python train.py --num_hidden_layers=12 --hidden_size=256 --num_attention_heads=8 --num_key_value_heads=8 --head_dim=32 --intermediate_size=1024 --vocab_size=2032 --hidden_act="gelu" --norm="layernorm" --norm_place="pre" --norm_eps=1e-05 --positions="rope" --rope_theta=10000.0 --rope_fraction=0.25 --qk_norm=false --attn_scale=0.177 --bias="all" --tie_word_embeddings=false --parallel_block=true --init="trunc" --init_std_qkv=0.0142 --init_std_o=0.00291 --init_std_up=0.0142 --init_std_down=0.00291 --optimizer="adam_variant" --learning_rate=0.00117 --lr_mult_up=1.4 --beta1=0.95 --beta2=0.98 --lr_head=0.00794 --warmup_steps=230 --schedule="wsd" --decay_fraction=0.893 --decay_shape="sqrt" --final_lr_fraction=0.02 --batch_tokens=32768 --max_seq_len=512 --doc_mask=true --train_tokens=365500000 --max_steps=11155 --dataset="wikipedia_en"
MLP neurons of a small language model. Each row is named by its layer, matrix (up: input weights) and neuron, and shows model dimensions 0-255. Each number is 500 + 25 x the weight over its row's rms, rounded and kept within 0 to 999. Numbers have three digits each.
After each neuron's rows, "fires on" lists the tokens most often at its 100 highest values on Wikipedia text that the model never trained on.

L6.up732:470517513459492499501498486493524469489504505511502544475487459516489493490536482506489567480489491480470495511515533495505501555467519514442502496515509517514516453513510465475494509473509576507510481519510464479529474502494525483519497473528521516515517530506508499474452492473535511521521477516500488537524537520529542532504522471495504537461471539528520552557490520517524551504471491539485509505525519463465495496529491478525503493502482508534519542492480510498506534517483537492535523498516526510492491517504520512509551507503466527478510514514485483491513533494474512511483500557538471501518521533472544504560490508506529534503491505514503480521502510481509473532518501527523508543500493519511459505500542594494557528511517504513514510557479485513510435481513467
fires on: "won ", "al ", "' ", "its ", "Total "

L3.up391:470551540505508492495491469444506470556514490551513522519475520515491463508506486509517527522511509501509467503471499467509495518484532498466462468547508527487508467485520517488481525471506559495469494575516525533500510478532523427509473501555500509547517482517521511485475520492566486509533494509522490507484554506490520516496480501458537533484513481516523522552487491515503528509489471522504529472514473451510504509512455495471481530484508493515492519500506522514533539484480479489528508491524510521520496478479477485486485507512490496527495479486484461486520485487481509548487503524523520491549521476470533459542495537527476508482501525522503538493461520465566506519498463545546560454475500487492474520531521524479503535498458496507486500512513482504477489508493510
fires on: "ice ", "anti", "ort ", "aged ", "ade "

L6.up84:501475518503520489477520480527514536494485504506549488511530464518537436478525456532531489514520542514527469529487532473485475530501472545478443467531518518450532466503539533485486497463499516525482552497487509486513495533509541507495524468494463505493490488483485462485501517540511517523541527493502505495510481502537533484494518473504512479497495489501458502516433516480515530457500535481482508507533500482531517475529494453535474485488513498497494480445485513563447535480471489517497495502462530471485473498507489475466507482506529529504532520468501521502462530520484486499554471482480508514555486485478489480511484474481520493488503514494517496480510476514511537488499525486572532483505448554474499501473523482497487512535446496525509503486496480488527481457506525
fires on: "ing ", "ation ", "I ", "ive ", "tion "

L6.up406:479535489442487512476483495499524476495519498506492529472487446499466481460511457505493560445482485465463475506518514490508508539466512508446502483524504523493515438500507442461485511463507534488473472517510471478509484494508489503511490491530510519514513502514469505439451507466531507487523474523473481508513538512530548525504500487479522525432463541534512517549469501475505542507487494531488515491497505452458505494519510462487473494497490479512513546488493520489511516525468505505508511510469523495516475515506513498508549515503447504466504506502486455498488490502436496511472519557516488472521513518464524484528465518502511509485485499521468476523515505486510483521495475512518495530498491518505465517492525565490566533527519494508493528520459475516497443463506492
fires on: "elec", "Total ", "', ", "y ", "al "

L7.up530:503543488452496507471516486481536502497495525508466520458494440491505519470529486514510560491474483444457483494520527477499514564459529506448528503502484518495527457525496474465491510458515544488484492526508479459538481508487500526530488488521489516511531506491474481468468518467522523508507494521480468518480531482513532510476498495505532532442475533536499509549497452497486531540493473539509515487500497457443528496508500445508494485509505507505495512486491522500492530521495514528517515513460480499486480499502518497503555513521485535488512503503499457471499487517474512521505518516548501503500516528449513471540478515524539523509472520504474468510518515486508478488468465504515487503495492519510485504475524533533546535551558506516501497502456485523523434443499518
fires on: "through ", "te ", "ame ", "–", "born ", "; "

L4.up898:495548510464506513488524472469501510486490532496509499481498472518498526512551471505521552453461507482456491494513492490499494536466499512440530492542482514483529455521495477480485542488509556483493491528513483486497496491513521502555519492520515490503526514476479488460458519473529546488521491515510505510476534508508540517525515510492536513449520528547498498562510495490497544536509462525509507486481503453447510495507529472516482465476462498477505502487502511501523550529466488527491499506465504479503497460486500495505539492538509496500508524521478444488493495492470498439495493537544479505565520521451542496535485509506508528485502507517458495522502503465489501529421496503515503504497491505490487525517547523526535519534540524508495517555488482510510471480503541
fires on: "te ", "ording ", "ade ", "ond ", "ile ", "th "

L5.up62:485504488462464492487494506485514515497528485485477490466493461505504571479521451503498529479510501495457458496517496495481486529469518537476569483487490555515499506494468484514513500484499564527511511482490514472513463495463495570462501475522485508473533508491479497470527446505497487482505512537519474495532477471486529515471538469483508518488481542501486552473491508505469491530446496544501512501468495490498543502527522487528504521500503496478528520509471491516511498504500528539521524534491461510495499468524537514507514514478502536507533528484542470512513499505490493519527513521520518516456511506435483505494526492532536533498460516485484449508527513451504502507560483522485464549535519549515502490490471505529545522529496508531514513494447518479526475521545471
fires on: "cap", "state ", "following ", "ore ", "thor", "7"

L7.up503:492518507459509516462496491470545519500492532528509545460495484514489498485489475528512557462476492456455491477480518465506528542497486542457492505522495526490541458509513509481498534478484519466468489521490490483499497499492498537531492504505494519523532507510496490484444530493551526536529485535462487496504542485504549512486487495498520520431453520538516491551487456486508534542478476515531511495498514451458543489515500462487472509495493484532501524528481522498494525517498518517517546504472504496495469489495503514475514487519490479493503500503479443492492473505490517505514526499557505515497505518441551473546486515538550523493479549488530462496499513501527502476479478497519494505496510507500477501514516533525552543517539490534511499545465473512524467465476541
fires on: "\n\n", "Loc", "from ", "Mi", "es ", "and "

L6.up357:507508509475526502516535461542495525511512505518491526472490468535498501456515479506478518498498505514456496476516508481501498493504522482485487469472485478466480540533518476457477491462470471493488430514500505491485508553494500508529486484533491499520481532540512548498518515469511460475467443515495539500468518516540466500478450486466515470464468484538482485512517520545501513493497503510511456525505497451497506479479468518523451477509489459526486504491517479486524476500553499522483507516511513483477542523546475497510480525508496523503490576543520460488524499541543461494527527538500517479473540536472518468499515511537527522442444512507489484498519483494509478513506524466470490485476507532499502444537484535507488468516519472554516476518529500486513499491517519
fires on: "in ", ": ", "| ", "of ", "on ", "and "

L7.up399:509526502497508504461494494471538523472503543516501526445526464496522534507536467529501552500488486444461479495468540490486514541485491529451521524495485542513544520500491517482505498478482502481487480526492460501504515499474512545527474477490518514521516492512482507473471514503534515574505499540491493493490523485505542508508484497499507496486452502512487505544500458500530506550482486513525517482518515488467568481521491439519481520490509507520481521535477523506524518502519550521514536539484503538508482502501506483513517500507499513498490506483501449507491531495521513507525528508564518529469517525426543495542489503542544536508480551498493442506510537522519481469473492485492480512493519510484474484512521510523562523542556515518498498497457484514514479500505524
fires on: "from ", "\n\n", "|---|---", "th ", "|---|---|---|---"

L6.up924:493481514517521522534501508510503512544524482517512477522467576524487465552485512483493448524515538551521540496506510487521502483502506508533492513503558500516479511516536549507522508540472438532517493528520540550497520524495539523478521544503465501500492534525553498561507490516507531486525501475523504502515478496487504489485500490496455505508513467493537511474502529551477499477507522493503509494497486502511496524511475548480509493529527473533495494541503476508496532486491499509499509463495510503511491493526482504480458501511486475514532494505503522533539464523517490499507518527467445519515491493546499495504539522504484495478526494481556508484480497488524542485558510518505531477523504505512529526491493488495433471451436481525532496525573529459520520535486526
fires on: "its ", "career", "adem", "ran", "first ", "unc"

L7.up289:490494533473486497466480474487553508510502500534475521465480519524464468501501464494487554489462510462464490489494555447488544509499506563475473480528510511480492461510524514479477530462490517477487461535499477448496488517492502518506487529512495487525521486528519464485444502490566531510527488511470502494482548497503535511466487476473474520449444525546527509533472477507514538506473502529523533472491520433477521498490428441507453483517475488514498535500471514502486533494501497491502536502461536519511464481507483514486498493509492491483499485508472445497491490529494493530501512476519508500528512522461544467543515515520520488477489516500542472520488521481514489487480479538519522491475491489500460505518513521544516530505512472499504511523506484502491462491455487
fires on: "to ", "new ", "through ", "ourn", ", "

L7.up696:513545516462518503458508515496537518502483533513466542465505463495509529504540507521525550490461484431462481497503531480496516536491515508446533507515480531519531493533514477489499501466511532493524496522519470486518474521487497548535486491519502491511535502495477513489458516486523513521508495538498486527499516490520521513469491501522517524484480526526505519557487488502513540560488484540501506508490490471482534492500486437516482511503504512494507513494480528519509526575515514511533533506485469515497490485505512505528540496522510508522514535508500489486510537507521538519523512495574492514481502525411507501539496505529553528524494555487500484506526524495511481492500471498525504500498509531517463504473534520538539547548556498520496485517460504538510460472499533
fires on: "from ", "ren", "through ", ".", "not "

L4.up196:513468507491584540515518506504521486477497524496538457501519556502497508519514494555489507523531501472454491507495490492477511529511519493479455524471517494526518519441525489492497514495485483502494506475539467479532501440491516469505487484485505501508531513545508510508447464507539524514495530517525543476446502475476507469512522520512468510494467455461559482476498506538519513510496509474491534461474476476492501520464521471478501472464526517503503479518488505527515521501520489475507522458513486518482462445495484505483481465511515556504509509478514501521505431540497517472530519513500455496454483485490517465499569488515528514508473556496518501531530519470521494522490477528522531506486502511469501533466511469507488486494468510466543539513485503485499499507501553
fires on: ": ", "0 ", "2 ", "1 ", "L ", "— "

L4.up937:504544501461503504486496483478505489483488523497483518484519482503493550508516470501507545488492471450457456512497502476445509506495472524481533494538484515478547473518470467468466502494501559473482494514495480474514483506518477487539505465511505507504535510489481520463469519482516518480508492539479487479486511526537524537535507504499544507484500549558472507554511497485528510555512485522533539492501492487473484505492536439497516504501478489502518525474514506500515513484505511511493521504455499500507473509497521482492542515510471520491472502503476457473486505515455519516486517530534545460508505537464512495516489520529510552498488505525433475534511496498488475517411463509491511516525487500520477518489544488536545534554546516509516492488451474517500461468531520
fires on: "ister ", "under ", "et ", "ile ", "ince ", "ese "

L6.up126:491538531476499517456470477472534492497539494521497508450466490520478484494511452490512547471482500443461501523490549479494529532480500531467516485513516531511502464499504478469496520483497534484500471501527464496503483508479519544513506488533497490514522496512493494468455503501543526526493482534462501491509548498526575497470481504522468512469435516533505527556496487482517551522459498546520521470498507437464516477494468452468484498513477480530509516541480517491492520513498491530496550531457529523486471498509520507502520491504490503500517523495494461519505508513469480494512521493557525502482500504463524501559495514533540524502489539493523472498513505480500514469516466540508509520500489508494470494499519513512566543506497470522508566511485487511508475480492535
fires on: "tre", "including ", "aug", "adem", "its "

L4.up715:497520504491507472503506497443516536471455474503505496469489486515501533506541480496485509540503478490476472490502515485461457490475485486474524479502484523497504529512502485494495473495478546498489496484519490475503475497481536476508509479489454448528489477450533515500492518525529483516490531482507497495469495498501438516468500467504520496550521490550502519498501492532519485499440486535506482508499408466514503502494520440518531490551482523510477502458498508505473495486497486463517525467534439537473517470496472462484503463500516492498483503496499481469484496503538532505514491464535521515448495481438511488524530474504509527540491521471497556479501520478449461480469449463505484468516449482524493481490513475471534532517467509440504506502491481493495504491526529
fires on: "ld", "ight ", "child", "ile ", "age "

L5.up714:480501532515527502505488485467500514508453490528518486522487569508481447532501507496514477521486532516519513486479490502521526504455503487512436473523517488497488517508534496466503502513442505480496464496532524518495497525491527454501500555497439457547487485500533510527497533535521493518507507438504529534519472494476463479461444515462467491525524473496519497493500486540498498455485526456477496514528454460492484492484490512491485496511509514522466484486510485525490506503490464475478480435512487509475509498482456476485474507486520459511523490472479508524505492503513501491517477475502462486508503469475509456510525493482476491495527484496555533447474515493518543483451513476520505472482479462492471498517477469464442457432458485485504494502535494479492528479474502
fires on: "\n  ", "\n\n", "ed ", "ack ", "Produc", "Mil"

L4.up356:512553521500492502484464499455524490472504508513535489454509519493500501510543431513521503510511504425475484533483534487467461493499511515459506487508506511492503569488503467455501490485461544519491449491557475489505513532479509503531474458518470448532506474485494514496468470496548489507477472496477491482487498502499496492465463471461524475507463490515495512498503492515494500524433500531524559492497461451520544484512487443519485503520492511520473508552481504500480482479506464499514534487504478538503503478516481460526479505477542471495477495478508502485476521534555461546499503482556523492481474477447515477543531487531501498508473511480488497492471510472485498479515498490521511468514497490475472481489497493521539545493482486483521518453481496512485516491518519
fires on: ":", "old ", "•", "ight ", "–", "We"

L5.up286:512496487515504521501508500483491520499470509515500481514492552501502478531489522497494459552497512519536518475508466493525492478480526493507464476482506464499489548494502500500486474520472452483507495482514518522511507506476520471505485518494441462499473496481510509559528518534507477481476522450507513527485486474467434451462466517459479490530553449472491485457506481530492476456556517479470514498510443498524498498476489528538496482510524538478448473465503481507471512498498452459524471452512482489475520498478461497497454491512530488493514471499500509495497480504540485475489492468471479513508499480487506472491527485490473490496509485469512551434470509500502534484464513464506512469495483471485507499493458486469449472432461496487485479500552520498501559488494506
fires on: "time ", "later ", "life ", "ack ", "\n  "

L6.up504:511549459526533492496529483488460455507505511487487552453451466475477515454556510526505470485502528524482529476505547470476508500482466479496488499474504535478498498508538468502526481521475467520501507534515458503505507492469458477483487517508515481499514521539502492452446471478509497496535476476480536518524503518538497507508419499503486540487488483492497535511545498488523530533509499549476542510485513489543473463506474524542488543522464460488470502538493487501494500484515467482481503482520469515524498504473500546502442484490496542508491506490507505539500533549487525495555523521512481505489529521472494450499551512527561507481514535509482515502480482506504514498478470489490510500491477541458490494526523530487499471504483497496494483520545507470542505516502527
fires on: "of ", "and ", ", ", "for ", "ard "

L4.up805:548531515483510529491511492457514499491490536488500509489525492532511541479549490524534556485462501475469495499476476517513482536453467492466543506544478540488539473541493479469492542508503585502499514545527505516494511500545494477548541476536532522498524499510484527471459527480531512522535505502488538513488507527529538529528496492496553512504484509541504506597524472500512539535510498506517503497510499465448505486528518472487484488513503500485500506476535520510527517525492540496499487495477509488506494477485511501513530512528515485500491522503484447510501497507458513489482508528550523506557499517502497499517495488484525510507502502536498520539524496478515488513460490474551517481480498501505469523518536524530502526546554552514497496488496477517489473474515545
fires on: "ording ", "et ", "ot ", "th ", "ister ", "unic"

L4.up222:498476535512564530479518480521473492494515542535485466495476493473485480504527499544491516508480559481487485512516512467455516509502477503475460518518514479457515502452500476526484476459528496517470515489585504504510477534465525482463507531495514484509529520541500482471464479505510537516516512523495480484473477461489505490536506510524515481499470476506508501498511496450473482539511556513492529484441484490477542526511517461497505523520491504493493496496495495499476544500536481496521531444509473521487470517506496485470506487496532506517539517508483504522530481518530528473549500497492488546521500457496520496508539499544480524485491590498547506515513451496507538501478466541524486487495438480500465483461499492545489474514492489513521481521522499466493468477494489
fires on: "A ", "2 ", "R ", "L ", "3 "

L4.up850:536522513500519510517499473527534517537508511540521546492480503474470476501566504528491498507520544473471477489518544504471504541475480488476495527500497500470507489467511490511470485507455498485474511449534490465478508504539504475520509534461529472497507492548475463488499507507499463556544514511481492480481500482483528525488461498531448491554475478519529516530502491474528513521510532523506541487488459495450548507470505478513501484483501474472489504501513508459509527485465524510466524465518471528509502527509500472469493477535493511469490519513510507554467517521533507521518490469489519499477527479483513506498548525527561478523532483491527483466505530495499526509500498478523542463473472480498398480477498523483482523451489502522491458482487490474508485477472512
fires on: "1 ", "I ", "A ", "—", "0 "

L3.up11:537522513505530478513462513434484528481500489501561492493505504520506530554554481499491493532541490504525474510546509537489457482471493511491504520473495507521522525470477487482515498511486538503507499505537522493465519522502500463520535473507486467520479481496510508483498506525517504515488530527534504497520522526497383512515473530526524487584493471533480541512496491522484474507500491516480524524506451534509492519487512495511506510519473540444493478488504521524527476507531490470497483489606449547498494530508486475504509498483488471495465500483501506474486483490513535516472518511508510475474474503473469502514518477492488506507535506508470509495519503500501510507495472488506485500508466507510501518522507461483513496531446531422485496480499456507478497524546501
fires on: "ree ", ";", "ony ", "ad ", "part ", "•"

L5.up864:489512511500482467551516486478524482521483547476503509494472493503530548515505535522513521504501506512472481495474459477488462503445469534456499502484498533511531517495502515502514502515457467508498513522472527474532487482467533519488488483486507523498544496503532505531485492430510505515516489504525454517529501487522495551503526474438495521479528522464502519465517481548483475533472502540524490513479487525488512495546485503527508437495514487488508528498500458550486521497479549491540513495523456467494489457515510510475500486492491492484537523521497499483500491501542513498519496508500496516486490532473523495484520500512563534515505489498517478486532484470517505472524521534496511502501523507537430466505483514547478480466518517512562463540467505476579440517487483
fires on: "ation ", "[", "following ", "ering ", "many ", "Fil"

L4.up593:524537516515497504509475501463520504462487488514501516487512535505496494497504488511513492550497487467474485533494508497479478506474485479489489486507490527504515549475474493464500489486481642497510499518529522504512516530535473456544482485522447493542516479490534529490481521530516467514478524488474516488487474497501458510487453509518522486543458461536496519527497445504516493533448512482510531490555460446523534502499486459508513527504486508503492510485513519487510466472533489469524490465497461514511500478497474469490497505476531454508476476497498473488487517522495507534473506454501522479463458533482478462526519495490490474531472504487482526507479488516519470480516429485514501457500496488488471518500504469485536547511489519481488497495498474521462490509534539
fires on: "ight ", "•", "• ", "et ", "ile ", "it "

L5.up193:483512529499490492499512488462516511491461517514517519481478510519521480526515474517539519504511482468482495503487504500484499511435511514417477506481511529519538505487529492455508509482447528486498483514514503473530492476482531492516472476502504460533521496487506503525451525499548529550499465486498497523511542512523488537469498490483486514494493538487511512541528476523545501501431507538490502513545516466493529483519468485557494467494452527504490518490489489534511551513498504490543519474516484495479515495474494492496517496487511504498533505518490508514503523503529524472543483512548476502507496504422550465549497513513529545504498503492510507447503524497502487489519508521513552497477510485505419472510494520545535508476502484473519485564470449499548472508525502
fires on: "rele", "Fil", "7 ", "rit", "following ", "4 "

L7.up380:523493516473534499478511534489525517513504511532515518487477511521491483509532496489520524520487489467480524479522541493483500535489531494459492495514517521502510502534589503463480523482505490484530468502552489490476490499498479524509492543541485472515531497514526505528461506492549507487517499491501492534492524496491515482463471514547487541499452506527528532549505507535528554525488518535519514501505493451495518498523458479511475483546492518544504505513484537509489528574510506513534547452500479553485496504509480494533503496510520468528532525515476497498506520514536546542536540511551487524510508505433518481554541521497528495493488531488550507539493537491522515477524493497558524478472487515511474490497517530517482571516503495485494516506520497504500494513474513
fires on: "from ", "ens", "through ", "ree "

L3.up801:536520564489521556481457513484526489492487541494502534494522511480479482497480488521449511518473486520502469561492517475495499533506535535462486495492492515495462507486495478490502481480452497510505507522518466520479493520490538499525507527511506479509531515527509507459491472494515562486499493483502482515461489471502515499444505521533492490521448462561534505546491481482528528525513523464525541525521476502450493509509490469505488485491532489503488488482515533533458524485518502506475551443510459507479467503509488492510491497517502505500509516517521503455470485454521555490517487491510505518486520476501507483522529497550478527492478541504497505520510505524484562488477501500507507496474491516486449517539540505512461494455456475555496471508469450458519472466457467
fires on: "+", "0 ", "W ", "1 ", "L ", "$"

L4.up905:527546517518521500497499509452512532478486495485487514467484517522499504499546510518523510517487517498468514485472494472519462495432504463453515486513486538513502532509501476497495494491463602502505513528535505535520512523525515457508522498521472454538498497487534534506504531514529483548493530463511537553493487504489451513475494505498495521530508461490527505528506459522484501503445518524509521499519466439510535511515491493483507511557493503533464494489525522522529503508477481461527480443528468515493506457487461472490494475521556484508501497513499493508474484503511503532494483458505458513519482512483507490516513500500505482536513525479493576463476512450533492482522471491557486453506491481506476497507501489495506547489501514486494527514508500496465508507528563
fires on: "ice ", "about ", "ile ", "it ", "based "

L5.up122:499507547525476482470498523540509509556497520486554530467520488504485468474481468498464467501483489489482495496494525442518524505501507526496499480515472518484512470487496480466499480450488496515533513522502489503492496503488509479472501555520498473506513512525512505488445499560500499514534514520520488511485523461521515477499429535509517495528487435518483474537510501477533508535521534510501540467477469497517522472451489478483488496535485513497463504514507494541497511517466510499502556458505520532495500457505511492515485480489522510486470529469462461517500502520498511460522517530547478526508516489481491463554549531512508481479535515490548462521530544456491540488490460513500506481470514501521454518517515495514468504528440526542491480531506485483496451456501523
fires on: "th ", "-", ", ", "ing ", "ed ", ": "

L7.up239:511517529489510493459497489482552510487488521526476524453513488515498521503508488519512550473459494433453438506470538469489526518508484556474516495506497532486519498511495505488493515460475549491505504526493464474510478526468495552524499472504513497517543491509476492487465516491531509552505483558474490490503524471535540523480493491498514505475457524520504512536498470489494519565462490513536525490470521460466528488464479438501491500509495502508506523520484512522504523488505515524505546547479483519518463477507515526502505491504492494495500535508495473483506520510508510525517511470569520515476512523432517480539509497542550525512504555483508457500502515506514500484496476516510486505509506519524470501491510514560546529530534496545518499520454494531516469472475519
fires on: "Nor", "from ", "d ", "through ", "ren", "to "

L5.up890:507540551516509468543482516512506523533438494478515499522456494453533504500510467519463460495493552523487489490481515509494523537521468554467455509491553516455515482494520554480504479458515509505508504491535504510474484472477500518480497510496493498487538499546524507459514541506513522517501509474505555482471500463527479493470523508489482522536492530469542478532481463455501532481508515491471487473468509482553512486491471467505486535490477471517492473468501524522498520497476501509511525457490506537512466493466495535489494517491481516486495498454486499519502490535528530473542528478487512517559501472496494456512515505460516467488515553472520501509481496501477544471516513473515503500492504514510493463512466457486467486515463499545465491464546488479530503480519553
fires on: "of ", "ing ", "age ", ": ", "to ", "ation "

L7.up923:494514495470498501466491482473538505489504525506490536443487462493481532498526477519490545479470488424432474477487525467493515562456488527450512520504496540499528474497505499464505491478465528489471490543508495488519501517488513554532490477490489505529535473511487482464457512482534526533516481543475471498502512473498529516483489482488526523460459512517505505531492446509485505552465464513508532505479504472437559492509489428503490493510502490510479513517492500509489530506486519511517545494465476502515477492512531497490515494506493506487502515494494458499503503513480510516520507505563501513480515514445530466542492506538557542501501520491513453498508510500519498472479479490516476495489532514517471505499518518535544509527530508537521504537481484506515437476499528
fires on: "–", "through ", "| ", "from ", "\n\n", "are "

L4.up104:496494505466487504525527527510479503530475492517448517548463498439476530499449499476479501506488474500534468470533473466483489514469533461493483519471519491486463493507506530486459503518485434501488501519524532537511515493504500506481495527506480489523483518517535505533552513487487490474519461512507506520474547475462459491475465473456481501516543497486525482469483471501480493501596500496499513522501451518503472471492511494481526488505538512448460490444517496528508504553509470451565496506453503482482495473503489482479505510493459513508507474494482504490500466501496518508481500517463464465507506482478482485484504530488503491451499478496490545489504504529531500484415495516501527477502475498464481516478516516506462465480517484508449484480522496459489486522513520
fires on: "ous ", "served ", "first ", "ly ", "ately "

L5.up911:478493482532470461520513494476502502505469501495500516465490468484523536485498501506499524478519462499465494490481491479466492519470461511469524530476487558512522528465479503511539483490457550508485510504462497492508495494473508529452496453480523516506539475491511486480498509524485488542503500521494456481555494493514513571484545477543520496501482530486486526504514480503509485530390488538500483505474528517500522484527514463501508484493510496469515523514491487520496515470491551509505515520518460496487501468508524497473513484479520520496497523485503484490507505513499514480552496502535510529440528516459519503502506485552559554511498511484494478479519500490486491465560483525474455514537521499519480473503482495528569516511511509511527508513438476481556463528516491
fires on: "ays ", "under ", "following ", "life ", "state "

L5.up995:481516516526508513490522504479526531500447479540525482486472516511511503524512459502512483528504487471512444482503547519495512493480484504482508491496486577508497557506529475527522467498455519515532479500523495514517487504495500496468485487499478438514471495508504519526492517544529488556502524489502503502537519491485473484473448487545506488537520503507517501493493518544534481462422536529508526505523456470527521486484533489521491520530514531549451512486504509538491534485496461484504494449519436525482489481488468455493472494488525496511498505468501500526506524492535524510564489469535507521471518487450547474538533471510511511507517523456475537467493537469464517473516488484516495487518486513516511469510491501497521512492443481498503537511487484522504550499512507
fires on: "\n  ", "out ", "|---|---", "age "

L3.up260:496511502513515511474466509492521542492540486505539496466499537472489482507526473534522485487498473493488511478521493518504456526483519512474502513511499548517495578500528529454539510515486617565486493540551500477475543519499509506542514500501499491492460475501502493528487498489540503542509489500494503519501520537512491489495491470524486497557501518529486479533477518497533490498465500516558545537486537492510538490494500525507476522515484521476517513506519515548503492487537518483497529497564446510490482490516498520513509508508542511497492494475489501497471499508525521556488503533517494532521477506523498522510551474491535464499531515485531517504531524486540497494541454481531446478527510533527497521531520517502518519499488499467504534494497465535477517512530522
fires on: "— ", "sion", "part ", "though "

L4.up130:503535512490498522493518477457522505479509521489506494450509490521495500489566495540544524486475486497454521486478489485534485557439477505432541505530482539518524499525506503492510555483490591534517497538514499497505518519519536492540517470526530538499540491501479521480458529474528518504521511484511509517499516510530539545500501507517507525473499527514501492590524476507503513533457487535539490480505516467456545488503493514535505494491482503477498510524504531526500547528499528525477499503544512488499514479503496514512527488513538472495505528518511464506482512493499509465492496537529459495536495537487522504521523492498537503513493515515485481511509497476515513506528495512520470508505522536532489500545519536543535512508561535538520519507491494538478473488521535
fires on: "et ", "/", "on ", "ese ", "unic"

L7.up843:515504507516502514456496480488534511524477502531487541454511550535475473502513503522490524493454502439474481521479534443496525484500458541477475501504493514505517498498502500495472528469467549485503496511497499477523497533479499509518508486494477503538530501515525492492419521508544504559517493502463494488494541500500503535466502486521499511468469533530534504538465450502490519520463484510526500506503483451473506501457470455511492498503485506506487522488486504533490528497483504476529517492455498474533454467521466515479493472510472473506500513528469474504502473509511512526519503448548500512478500536441525445525512502519542511533503530478551507471499506501498509472480451501529469483500493491512467523496482464563514506478513488544526483552491487515504461470462522
fires on: "as ", "aim", "ourn", ", "

L5.up821:504507539548539538514497504488506528510485491528531479505518570535503462526499506524520480535498534515514507508486504512544524473511487483531461500500508519518503530493531503516527519518466534495530479477523529533491528522510517454482509523502469467530476485527534521534493554536528487551501513465514555509540493499489462470486434526506495491541525464493547497501488510529499507451476547469506495509510469480514489494494506528479470519510529509532455489516505511545493509516499493477485478457532498517492519503491448479520452484483503462505512516488489521547501506482533495520521486468492515491506507461510513489516521480483484471512538506490553544460487504493516559483496508493548514489496491490476496491548495509456461486455449497498510519470532495504475567478500522
fires on: "\n  ", "191", "ung", "ts ", "own ", "\n\n"

L7.up720:489556522460519528468501513479545530487510516528489473496495482500468471485469464487528522498480504468483481477511533481510536540497537505469497474529509512464496494531541502465489537484508513485511473530535476486498504517488487530503485536541475495491511501505504463494475521472542531478490483503461503509482543488496547471471450497469508529470446499539526492520516481503497541530498520524522526477457468423467518483485460470475447467532513492531484509535502530510498533549505480526490516499472492535495479487478484497524494509501510484469560478514479444481484456534487505521505531529515520491534511488469521477531518527517479463475480521503485470534501539478531526473492473528546523471485488511480498497488522550509486548524503490515486527496492496521498523463474539
fires on: "through ", "d ", "ing", "The ", "from ", "construc"

L4.up11:519536498466501532476525498498511547480479499510478506471495471506501517492524463493507547497478485499460493489525512497478526540495458498480518482534471533465511463514499486479470523498529600485482506514506469484501494496521471470507539505522478488480503487473477506461494526508518531508515499521488501506473524508507534512528485497533549499481468542586505502546491472458506529536499476496515511501479482464457486492506536458475455506514489501474504495467509495498541521527476506485501497506451493501521482489508502484506529512525519491503469489502475439480478488511439515495478486497537552492546509512472507518515472487510501516505504516517465537556503530482497483504405445475519494497509483492492515523516538501493541549544534513478471506519470478489500487498519522
fires on: "ic ", "ording ", "ause ", "th ", "ade "

L3.up674:519509508564536468495481495467497532503461460501529489494525524504504506523535508506503480566516503471552466534494509526507505493489460489526493511493501504510520561473485510505531509521443538483539479506540534519499542502521478460509510491492498491525484475488494512480507564524510463512477534526519493484543503524507436490511469512553526476588520430517501502512520467506509472499481501483472510522551460518536488510492514493503512515506489522503438477483535516542515480513535520479494453483526483545504503522489468482508505481499498486517480505480509513507521535498524535519524493462544535509448465470489502484501540466481533493532503488497513549482518474510505527490503483475520495489489483503505469506499486440465479498518492522470508497509484471516477522495507520
fires on: "ate", "ree ", "ext", "ub ", "ony ", "ight "

L6.up587:496498500541527511515506493491489524528497499514512498535495577521501456543497523497496444537522523533522538517487488488526488477494506474510466510486529490529505536493518529510522513535469447492526489488524540513504531502503531482495487529488446491526490515511550504551492515525512500496506509441505506510503492507467434485478488502496485493537539459473530473456505504564504476450510526474483487518526451501530493512503498545517493488499527513534466474513520495521485514502497484460511487436519486490492522494496446482491449495496496462512520501532475530524519481501538510507524497499469470518500487497510513471488524505487474491501507491493540536462495489486501535483510500490528526474497487479487508508511477470479413469438442493485517466524563508482510533506495520
fires on: "career", "scor", "essional ", "ran", "aving ", "their "

L6.up616:481534499478500524477482468469522493499526494526504500455488488509490480478511449485510537483506506498473522529498533465497531530466496527475512474494522509528524456505481500488498545510507534471498493475511479506508472516471530526535512479515482518506519529498525486477452513513525548537506484533455507489516530504514573507484491502530474512450449521530512537547480482483522541494475486529528506464541508455451513481513490483476493517510470480538516504553486520484489508500498511530498552527496526528477477494498505506481521503517475501502510513512469471512528486503476478479504524524555522505474497509493532495562479516542538531513474536481533478491511508506495501460507453543501486556520485501487476492488520515471569531481508481542517552516505486483538472448492543
fires on: "such ", "tre", "its ", "="